From a checkpoint of a small transformer trained on Wikipedia.
Size: 3 heads of 64 (1 for keys and values), MLP 512 SwiGLU.
MLP neurons of a small language model. Each row is named by its layer, matrix (down: output weights) and neuron, and shows model dimensions 48-175. Each number is 500 + 25 x the weight over its row's rms, rounded and kept within 0 to 999. Numbers have three digits each. A neuron's up and down rows have the sign that makes its largest values positive.
A block is one neuron, or neurons of one layer that tend to fire together. After each block is what it responds to, as a language model described it from the Wikipedia text at the highest values.

L8.down55:528451533510499483508479515486573493550458485526521537547519473501484512481529526488494516516532465478513519502507508516521526518462458507534506462518469520498484518481502549517492485488483546472476487513495483531461562467533489521539531480515525550508515475466494518487529533504468447514460497513467494489530511487518525536498538517514506510473493563507473551478468501503552506526513
L8.down275:466492536490480501492491487490477493508499507486482446520499489500522502463472503420503465489514495483514513511479525496471570449484509491501479486490498473492501499523518509515523517486511474488512464479517516524508612454475472491516552502519512472529501501495535520456489531481494462477491480518514515495476512453478506499492498496526508506502506487504531491484508529497516492484495
L8.down432:502507483468509484471479531504470493500535534470503452485542511508517443517481490474499489493490501540493483528478499539516527512508482462514465538497483492485502519500474495493456488453440503512477471523489466519503537478491484509521462504516489505486496511529508502469469527528482473456533464509549521501539491507430557490507527512500503461508532535520497481488480478486495476486465
L8.down492:483479542538505516503483500468490530550488531473497500482494490511450529525505472501500524531499463506479549487488513526514494458519531528494528551504509514467484486507515486530462446505526491508470494490519539495526546465524547540537484499489510511495533538487523481507481467522476486523479506507556476509451507510481524533433542434516501549534468473541492534525465515516483517512540
Responds to: Clause boundary connectors

L8.down66:449511493457521523518487507490487521534500516512475541536555516523521506533472483479514506496481532541512482462484513489523448492543472521526525526515474513526518453507527474481475484476528506513526469473483476459492627490513517527485442477499496485500483488544512474489449511521519507514503497477515504533509509497504509504499478494489534491525516465523502444477481521476452461508500
L8.down145:482495496493511505502537502459463491516498531519468501506488485508499469467548513543493518518480486478483485489547504501478484514517521507507498459472494534485488516522464510498513490511500533466496513494504489489496712517492526478518536505480525489503522486487530483498498500541502527480492491498494504498524488487524497498465547469493499504490522522487512493491457526503473513508528
L8.down297:487493494506549499509471500487502550518471514544489501492540502541525445509516483509482463479483513560514550524495485480508488488509506451492506510480483523499505493507478476504529492498544493485505481501453488519493664526509504528461508488476538514530466510531504509504492461483499488504500507534468488526440511472508514504512507501529507477532506498490492499495532485513487494502539
L8.down411:456452500475461484487469494488480511533556500486483513512547492477466523513503530481479446518485491553515488491520502518453498494466499481545470439485502531462545521511506475491500501479477529487480487456478496473482536500502475503493516498507504526497520527494488559503532476419510421464499498524482521477536485489511502525521530491511497534500497506502521512484519476488466488507532
Responds to: Paragraph break tokens

L8.down63:453509492502528510437501491439492441505514520502480502547490508475537502523494500502502447499485507522466532513502498463495486477505458494483506479501490513519492487503496507534481482487499496465503527516508484566462529538523561477540468572508482475519511482487507495500502520493474520543466478473476514488519474496473497498509510477516531521524483508513530531514520473498540449537509
L8.down141:476478497501496473500529476497473485497474490471521470450523488498525517482479489469473492502493472478495511500519504465496490490549499490546477474503505454491526498516486484496535536517505505491483481512524499558474549517494480517481483485462509521511491517510522526529477511489488487516549499485443489518502545501534520514549474472434532506492491504504482503495525513510551483501488
L8.down464:461517491492560538497491461511527458563490534499517481518498510503527475485517466526483480515507499520489494482501508531488518485500417502495484512487489486495499486511481506487508506508495540530475489490475520489520511519527509492533552453504459543476534500509500499481444492517457504496490535498487453535477518506510535502520461508506486490533507540508523487476520497450504461464464
L8.down498:500504507480506507453484472474486497529488506488467476454522545519479536502476477436503499499510456499497537458508467494543443527476508554517517488519509527497505489462476519481504487544488490518534501501550492555508448486506507526500446512456491504507502525499531492429466499511432509511512522505507497501493495525500502543485502499480487485504471480504456503534508515481507479515528
Responds to: Leading digits of numbers

L3.down1:512524474537501509526529453489488526543503457504537496500515525505520535482461489426530487498515540473485516484534467507490491529455476526502491543487481496484492518515474515533478511487467486480503501536494531535500543491480499447530488505496507512493486534502504535501537495511511497515458503490458476537450500511535499524508519480497529521448504554527458492460478502519496485510528
L3.down44:429509488508543514496501517499510533529509498489496488511496533475438501511493521448493482492533506479501524516539508540525490504473502486474537489488486504474525515492482464489495488517456498540510457541479505483469524492513469492502450501500500493551510501534523463478442501525527487506489495548484529455511457457517521538453533515510485461485478448486519489465495450510480493441556
L3.down106:517497484492496503491510506504495537517499524466475496497567460476449501493465491519507492460543484477472516516485521480504488489483503524488487489507538516479514505487476503501471453492484534491526577486520502504527544478531471520545497500479552446532543524502528514529458543513497475496472482477481509523509522519529530551491483489500453455508528478515511463504481491486503510496501
L3.down125:464524503534463518524491481476428498495477482465535517491499474483490525489543499470501510520553539480521520496512471531498532493471470520510526547473472463496491512510461553513472531505474475488533512446508473498509533512537480518493526497462494529528535494477565520511449464518521490483532441524522522449485498469510474509483492539458513507490502551500507528514476510491520488476480
L3.down126:461511517532451519480483485517496497483513515511526476468520446496467474490486492531469504549478476479503521486477500488526491489513478434477466489512513505465488524502494465502465497461467489479465456503484520499484561517501499482493512508518485513503515520517467441485484504493468502516497478511495498470507466553472514550521493520548516458485532459500489418472491480565453494521479
L3.down133:543521521503487487508524502508495493512525484497481469477471462483520526426538547521497510484493558539488446529452509472460515481527490492512499485494491453520520532488497491501526437530473478497504478491491529482504434509524512495479489552512506501500507507523478486523488495483503472505497511524519511470492513520466481510462456498510476536444511493517498507554513528477538450511518
L3.down180:510428456481544537492530513488453515485518474489515495550528500499506536494490488529502495460464463499480489524509503491528519501494464523476536494491484515500509494461506550521484502501498498471480476465503480507513511458494498546507442493486457504525489513516519493455497507526523518504511529496472528469475503496497493528527510475515453479477480514467472492447529507511473534529483
L3.down198:492505502519515509463514541499504519498540502520497489551525532509517520507484498473492525512475470489533524485473533492569476485455525508530523489500519523481519499469456511493483481501530504471495516521507500499490577489494498493512512521499595536488507521471528506506519448486492515497500453484507514504515524530525504511501535497493510496497462504554485539510461521472531504463533
L3.down224:530474497503520501532491473480503489504541505524502508456511506487483511470479503490495479532485487499468505492500508523509538496504442504507485517490554502487501468508470461526467516507522480474502545555485500463518556476444475488502534507458481516534471481569531499525502549510518520524546463509480467506466481522526520512494488479518501495513492475531546519492472490500446510507543
L3.down342:529485516538480451513489489517481521511473511500511499462489489483473509515497437535480485494503510528497492514514542515509452483472523528525515459500476514472535444477468541477509535536480516479461503527478497517525433517478485512515536523532494485491497499504518516527465489472503480455480499487544518510457538517472485536507519511466497547510483489519534455530487465451505486483485
L3.down371:518498526448483490503513477482549505522559512540539505518551509476485457516476501484474418516551507529500498524532516499490481469443528510464484484530529479490505497474520485503458500481510510498483526525498521496507587491529433523497489515514479510496492524495473511494482491493507471509506491549487519502497490523547509467449478495521547477498490477489508479472493485457490480486492
L3.down376:464473489506449496496505486463531483491472482529532496495498551528461492503472500480484509489482473569509565497528511493515535452480468469525479540478497510513496498512488499528523503497523491540516523463488520514486488504511526489478551531494532492485506489520488538515513539485505503569476478526485516485498503470499492503512471496482508475515489460484449508481519473505484526478487
L3.down455:442505482521448500507488523555469543471490491505477483508500487502494515510524505513501444481554495495477448489486596511535505480482483475511487491469465513497469472480505511527474475499528484486502508503479494494543520490498512513477576495492498506542486471467507490530512490495523486513512473489517488504485499508517481495495479493464479459505541573522501539514535506522510500483477
L3.down463:479507450507510501522499509450485530510535467456495473488532454466465516494454493490483522493543496520501505469493491478526476495487451509527483466484499486482560510491496534489501524505505496481481537498531495529529520437519511518455507511489480458484457565520509472493504534450515542525521484509448534543515545502532510502502505487485478485490498465479468500464485492487500489462503
L3.down486:494494466498546473482525485471544525482506466502460496526511479494505541524482489517526517493481464481515521499529535540518468487508523475479519455519492480486461498534473487510458469510505506504498512527512537512506545515469484504496499510453521491469484489476469498503489517532464490484499562541449466493526493479532531468474480512457474557477506561523513495505467500515513486480544
L3.down507:527500482451540510486486527479543493533519529433498492462512494494498541486510463519507490504498513494425465502518497460483488523472515475487495500504535500468502502476475514459480510493464521486499531457489589466506452503493503452503495479526519485532488478459474498479473504487509524450464511526521497537514525469521513471492521483508541483516465547518478487482528504522475522468532
Responds to: Subordinate clause openers

L3.down42:530496482484482520505493500503498457434496534495491505497491503526487519492530471480483487468500533572526502469466461490479522486518538498522495534472432511483538464476483548489508527487486483534477502439532552556493504503456490492478539465478478531496552501535458490476470529459493524470507490553511504489481507465533484519520477479528532465479519490486505507507511541505482547474469
L3.down61:507488484444471471477490458516499484501478535499528456495478522510522513491516511513502506502517463555501530494480511503505488521561476501459455499501525553499518494452485569483516486493493516499492516509483503489466559484473500530523466527442428485544570482467502473498512521480462468493487479521487552499517522468514490457470523510489503505508511513502474469495497513511504530513493
L3.down135:546483482482523477515492492473496499474540513506529546487523550489523495494532511513546522549533488491479516494515500512515480500516510547477479508471523500501495515545492489501523509527544521488494518534536508494524570521524507515515536509518479484482506518472486524472516540554486521489472477525456522505490503495485488512501513503505470528481545492523490515526480537519479461534534
L3.down149:506484483480527480497508460506482526503476525494510519485476556540490474443522483458490486478513486504467501522479523498533440482504512474498522545480483513499507512516503532476496464485514493487524499499512489509444467533534480511500486513522479547488517489504495466498509515441474495514490525549465488548465474519502524471455493489487520503496475468543524479535491554494470512471535
L3.down179:485490486469511495503463476507495490512514465443470496492527458483539544472484505506478504496495505462488500509505485502506485480529517488526480524487504506489499540528477474500498493450488520461501499501488537476447528491505520487481553499513504477500509453502476482528515481467538513496465503490524518544505503486502504493468494511505433481484499475528496521478557512456483513512549
L3.down188:504509500503456494458462503505544457518517567496478501491508522485488494474522537526489531559497525458510512508449488497507499462517453469517495503521484503518501478492514555502496519542465533503462504526529520525507480457533467460517527490476487499523498527459506463472512488466492460536521531494557493530485518533508503533470487479508528477498556515494496493536505510529472497513493
L3.down280:501532511564494491495503539524482529510487502507482480479494504494511497531481507481494535504500478560471470512510549488515464512480506486539513484535502517478491490518549538511432499489526505490476476522519488473489612514511496531496464515524521524485539481505454551509458508499523481466499482493488535517491466508485483481499474501497520499551524499461499482537486457508493511501507
L3.down289:494494431505509529498514465514463490452458485570518486442450521537500493535478497507518510462492507471495480478458507509470477546536494484466479502497542515517543503475465499521508525490475499465531487489493508491506501553516493503528468481524470482551502532514518522493533574511461522538529482538512519545488501488472476489533469505487488468522493482496478512510504510473503543505493
L3.down312:558486490522500497532519493497506520516495483484421474489492491501535510440494520462499512502515537533506480493524493508503520533495539532497465452480503520497500486498479515492496491491511503496520524568525548528476574479467517500514504472520477544504509512498461500479486491491466489494460513514497512519508467505462478493479478502516481500521445502482485485487496472471524502508468
L3.down321:443492427461512508489553482487513486542453502485522478487476485492508477557531511499499482497462501463491481475508514509504492479504493462500523497488481476528483463442477531481501496518482478454412476472494481485523434503492498514483486512460517503550533495494510505499488475522504485511513514532507498524508544507508542484513482498509514438476481452462528484485528502471518515496449
L3.down343:497511499497443454451474469527508482499517525484491532489498487524560487502503556495504469491483489503568487553529507509526479488484518455563475479448519483532484480489496486491498525498539492518503504493488511480524589487503510483506479537512520499493429485472519491518527481487472521516468461513480489518488466499541490489501492502486540459507484502517460542497552501524549528512509
L3.down359:442503470486508482511468505499479517535503494498486538486560522508466502472515479486522474508511482556502510446503518490496477504495483477480512497493465511463493493500476482521468500482505492478480482500518492455499659496508538524500464497512484508533512474538527484518462494508524468478480484520484515499506514513479506494488500469521524497537522504522479488496489511510452505521509
L3.down418:531497479533503484496526531511477464522475460502511471473477487484530483469480507510492505498484489478449527491491494509492500523503489479488502488454487513523537462455489485540490466499477474518473511484449478493446527501484508504554468499548460482501524458551524501488494495523487499475494451485485501520480496510545537492532465501469553499524502508474450520513520505521464526540511
L3.down432:497515514488480466479509497531439512496478512518511519476449509516529488533542501542511469434506503483532526479492492481498519480509526500470485510495480517455527476460480507500528505479460467507502567524497463484503540543474502466491418487513519497478497452490498489514462509489529483514461466496472503510501493488471498501495502506484502470470503464505520557460517486521508525537428
L3.down464:515505467478516477507434473484481477478502499481529492450466486500523518506503479515500512481543472515486515464472463532491496474504493532499466568510498494521516492486526514541515466517489535462481512487547452484512614481442485494479511509479463509461525521506531496497469455484500498502487462485517544512512500477473503475479495523482535532512508479530506485498532505531498498484511
L3.down492:465467487474478496523502493530518483502542442501492495502516495514459510487484488456500486459535468517514491523499517471505520486509529489490568496510470523471536539486473510493536454513560486493492478501514446472515511500490509519493546521505493513527503449536483470497469470514507523452508502512508537506458517450489488493529468506486513515533496511515484504454532519497479510491465
Responds to: Place-name prefixes, heading breaks

L3.down4:493489462552511497460537459479512464471460554484522479482494497496467511485504505471507540485464531507474501522490489467510497494539509559524467509526498525503570515495509515515563494468500491499477532521494488475485505515520514499491481485484457481537529529507485447540478508530489506475476500524547500502507467529504517535539517428506485477485504461506481502501481489499488505512480
L3.down21:496447478484498474541520539489517512505471507524490531476519530493546529492522509452536545530494482466474502514500499487469535498478510552506475484538510520504532445513504483490466530504509516535504513486471516498543465502512546500497507459495482480529506516550520509505503527447508473503569476525499486522478525530537505492517507499523538484482519527504444532494525499508504505517504
L3.down82:515499541480481487512520544494486518502498522519500468493459520560507506499497436485506520521523473550473487517518539496454503476484484502522497495502497488471508510478512492518509511511549496510474490472473517501511529500522505521453483461474463480490440506521496507526524547468506528561513467478506493514550482454472460494507474471503525465511535497497533477541565488516473484497486
L3.down102:488542491505480522526536533479540502532504501514486468476454510465509506507493434459503505467502492486515513510504469508463497494533489491505509457471484501457482533551546496512540471572532534532479513517486522534495449528489500491425508473524490507479511520473494475501505493484520500490491477555513509499485511501479458528487490507502486559522540484485461479482490466489518486441496
L3.down112:548539521518505529504464470501556496501500476455528498520500483492488507485560478463522514479458507492523578497510472523454503486441481475473523549561526517521484496492486557521484484502550509541525515513527512489537483520497516503486509522511521464518494469463549491550503500511504505516507495485476483492505518530478505484501492491539552491528501534503508498510497541517507494491499
L3.down172:478491465505523481525461524485553474479495504533517527510517468486436465475482512511488525454476495530494499510503446492528514434560492514494462494478468503515483517477506487508500513486518509496503460500505490516486480509476469484545542519508491501450522461506511486515475480512501487496563488502478548536487500522483515480563488522537453514518489488516531479495502475527510485480482
L3.down220:500503516533511502497533497468509485478495453506517504443522514486508534485495484523545507534507526563470492511506506538468491480471475465487479487507496479507501459498521546444508533543515491425517477473507477489490502516520489552478503539517459504497518430497518529531505493520488524507451536475475492535510457472496500452494487486445494549482502524520499520511491461507496517503472
L3.down227:512513443476496516477502512465473509494533519518474535521527515522520508507488544530470512509458509482514499507542498511524535497463527470475499500494503493542503455499445532515528522480494507509468449530489491494513560466493545506518525481489486501520488492509461537517484519553519500477491524491489496506491486491565549491514543480448496516451471481479481481480511569538489541468495
L3.down256:546499489484460553500544519500487519544472490507509500505522507484531537507539515494528522532464489506529480460522468499503517528470487522511512520497456512469483498487483532464497521505432517507533499505459482539526481489468523465500478515467476480461495576505516533480500534507525459497503496509473481500496462453519517551517470476479508476505486498472471523502532495468536479509470
L3.down288:507519535518511510476489529481478501541496487501472509471484497492530527496531487528491526501484464497481540496489500481494547512521500483557487519469454492535518491551496492516494556519508575471524490481505517519490519468478499481504526480475498483427502525474532466479468522493488523463466456490491495536473531488505496509468533457507506508512508536478533487487546493484492497498461
L3.down339:496519499510510491495479462521482561509518508470501512494484491509516514513496452490481535511498469523490469469524520532477490510535485508518452481514465469523492461494494543492470463495461534545476552517508505495520450525519495512468436521510500482515484502500491474468475526471505521547477511513525543502487519486496521471466479473525520533501526507481531513509528514520500505512505
L3.down346:497538510458487531471510476516462497525495498523500495494490502470524506463485531479508495490485498505499487492520484533489505497503484506531511506507502478475490487519524504514506520527468497488496522524496501463504427491531480489493513454479480488465526462493448494474541493521500466479520525522493513556495532471483503507470503518514568470522516497482502465436490518505474503504490
L3.down351:500485556507514494502521506456477479525540481559491490484465463492504453429507473496512516487470500494487538495457494482512504547528494476489456470490479494454478465510494511503490483483519523505514486484536508489474484487550510534543570524498520519487535497501482534500535472473458465473510511494508509470512497525463488515522487546516474511509534503504479495456529528527456493471506
L3.down353:499466497487556494490486516511506502478459473508514491481517526505478531495518561478502535492504484522454471483529515548458523492507515484531526494479488506499500514487491522449518547477505506485480517466468514501466424517502490454462478526518476525436455512521476512485467509501483535484513499480521493542471495512499455524511454482487504495524494474494493476514522518511519501479503
L3.down360:494503538468452505503504518523440511545516510496505501474476438515512533489481510495485524549548482543478508499513537465499539490514509497521475483552503512539518494531506461523500525510492459484525519526471572466497419483507476477474490509482573489500490461515492414500505523499494499522527503507482516498484518486489521519515510530509493534485502500485521479522503514532484466468516
L3.down417:416488528441474475501443516470525505479527466523452490492495514470524523504559506489531545538514494525522471489525489458512533484514487502493527462465491509486507474518487513493496496500511510506515502500514503506494383536498460507506487466489487495510460484556495481515499485543509521505518525530508523494517448488505476518513556500521473504514474489484492508477494445502478489499450
Responds to: Mid-word fragments after F

L3.down2:479489470503497460542495461519470520477500506483520489444489546469511484497475507500557480545497491503457480506529487553540512493516482498517530513468507462492527526479492527495482532457532473513520528468518508506500420550494493527486536517523511499529471509468512500457447505509485508489508497500550503492531518519551492507475510474510489495502527472517508488469452500443463504514503
L3.down101:532508455498470555538484490552490509509488464464466508485537510496519479487490547491513515532516518462494480494472509494484506509481503505473499510465493480489509488474485485462489510444515510489489502472485497478465512541491508518425454519563482492500481505466526466505529508481476501515497557460471505507508477535503442511528442504504491452548526471510473491482492455499499521524514
L3.down117:526497489471495488506512531492529537457522519525523519519512508553500475498484501510521492515472525533509515517491517491518519476492525486474494555496514502478499476516535474529491491534442491488508487489506520478483556489502523513464499586477511473499453475528523517496520506483507468510542460506460499511546509515528500503479487525518513463453492481503481525531498517501497520500493
L3.down177:563484509496500485470485484518475518488483508490517501488469517473509469454484517503469491509550501501520523517517513510488521531493509451510525480485516489504489544541495518533491523499475453493505506521510527502478475518501429453516530499433517484486525525517536479492452494508504542522484491515527521541500512493482486501525533478481541516531494527507482535480486480502495488545459
L3.down248:487501473487538520540461486505455497506453522513498526427463515460476479491437526489500512530478515521500523487495501511499517489501527482491501540476493498484469467474504478495515534405478506513539504486490487510542519512495524521498462494492496528513452474483477469507485505491494501488525478486567515521486482495494474506459501527502526510545526531514482478523489486540488509504480
L3.down255:515508495482507484475488543492486495453448480536554522516515434510517457487468539509525548483474540470513488480510519529486488488520525532460509501489497544501504526487515520520512507495532500465499512477499535514534441548468491459489515490491520492500519527457513496507528479479502539488525549516519498460456456474538493459470461530484543461495502438454514513501460468456495519509506
L3.down257:475537529508510487466516507458481482512493496480505530502476478482527532440532492495505521528566504509517514494513508517482531499495503471508488490482498497479506480548516517478493504514487517519503527523541509524527517515501470473480449481473500497510457474535482537528491458504515530477453522516515487486556450521525490507533503542510494507458506486455535514544479515461521511461486
L3.down284:484490518521529498512461536508501529474545456460524492485499470527516503511466464545503482551537437504478473514488509504486478452475496507506485515519436464461498504518494465510530518472496524505503500513486519495477539471475496530474505475472484529521466491526496462486486514464517463512535510499522534536518471502546534493517499506527523475546512514490410476497508509499518480487542
L3.down355:471529505520500547476457453532489482452503481517491489496494506536484520532501546474491489447517478500496478485528478522522488494483466502463484516503452482523524499508542505540532464485491462497518506509444513514518549485571495501519479491503511512550498478540461549507501490464417500468517516482532515510474485539518487492471556520522433462529512494469532516478507521482522512491502
L3.down401:468506503477532528523506454477516456512511491430530483485508476545517544469476482481502509470484473524493504489491512532518507514499466506516497503472519484553485499493525525513475484451588491488488476498544488491516484543508483491487537494470516518491515484508519500508543505526505481562527523546454490504562542577535537494435541508489503478483507506510498510480506501504486522500510
L3.down412:486499493516488531478521500487535479491484527491505483525514481529542523519482484530515434534500484520505511506491499497486530498544529493506447543490479435462540490474473493528523535487463518493494493512504534496464546487474475514475513519507516537535521526523491498470515466504519542473542484503509520501468485486502475499481459486477499498468515512522508439524499484489510503500486
L3.down424:513472500535526501455522473529494522510516481497498489466480460459512491462550481479499494474520526492487509498512477509481533479462491467480499503487471489505479471511521541451507492492463478499498460495521521476516528508514528468487481517513529490506481502448504517479544535491535477423475487509501495528452481510529489501541486494469478490517511510454557516505486505500510486518503
L3.down428:533469485501526514468490478495512489467520478535493495501558492492507492519505472555515489503519526493491503510510489544474537460508466527473510528504458498478495544503509548481489498480473495499524495459395501505493508554524492498518559515454506506455465539535493521455488474471480497472493492502527516492489487507489530489488495490518478510503500519528526480487515493505490516515475
L3.down443:506454481508503520548520508449494500517524538534506440501475507507477464469499498476504495505538487466506548493464485519489508568510481516453517509510511455510483529495523486502519492480516442480494487503497539495496509480534479514498528476514505494502509490517502479487542538482497501552525501500544519503523536483497493509484531523469471520506526466488525521500492488483509451515478
L3.down475:519485550474497506506496490458508520514485464495528481546513468451498509500498489503506520520511459521505514486468524519496518493479517493455527503544469539500511517473492511470514473519476519461509501516495461517534508500542514533476484512501521452503500478563519474464532524485516489506502473506547477534481502523487514526472505490457467517529506462528448479524502491465520527478495
L3.down502:472526461433495570476491507520505486467504504496493467508511541569535460485498509531474495522423516485450537545487499486495495502476506492511491496480467511516494515543504480512523502512500463512487489466487503463511466495510496477514496485522458483482509484484454452495493487525521479464538506506545509517507519558491500527519495475528532497486523475527556491525485526504525527491499
Responds to: Mid-word vowel pieces

L7.down357:504507480503501531499497529511503518478496467471487504507515510515491454516500478503446478543481472512475487527507488533456514450505508504475484480480495478493515464487539524509476515503514527525470541455535487430524486544467477496487498471484496472497440509482482551486476505519495546526467478467559493479511519488458481461522549528498500510510496471493502504513472506507469497495495
Responds to: Sentence-opening prepositions, table separators

L7.down404:564535486498491489495502455502497470510457515477491488461519501532491515490546534498530496520494491513523503493509470517520517470517539475436485562512497494492543493497480546507493483504513533468489509477517515483441587497484448516468479441495465480529470481511548477488461550500491482525525482523516465517546448482491484524489479496490518493528494515495533534518459481489481526524518
Responds to: Name-prefix and conjunction tokens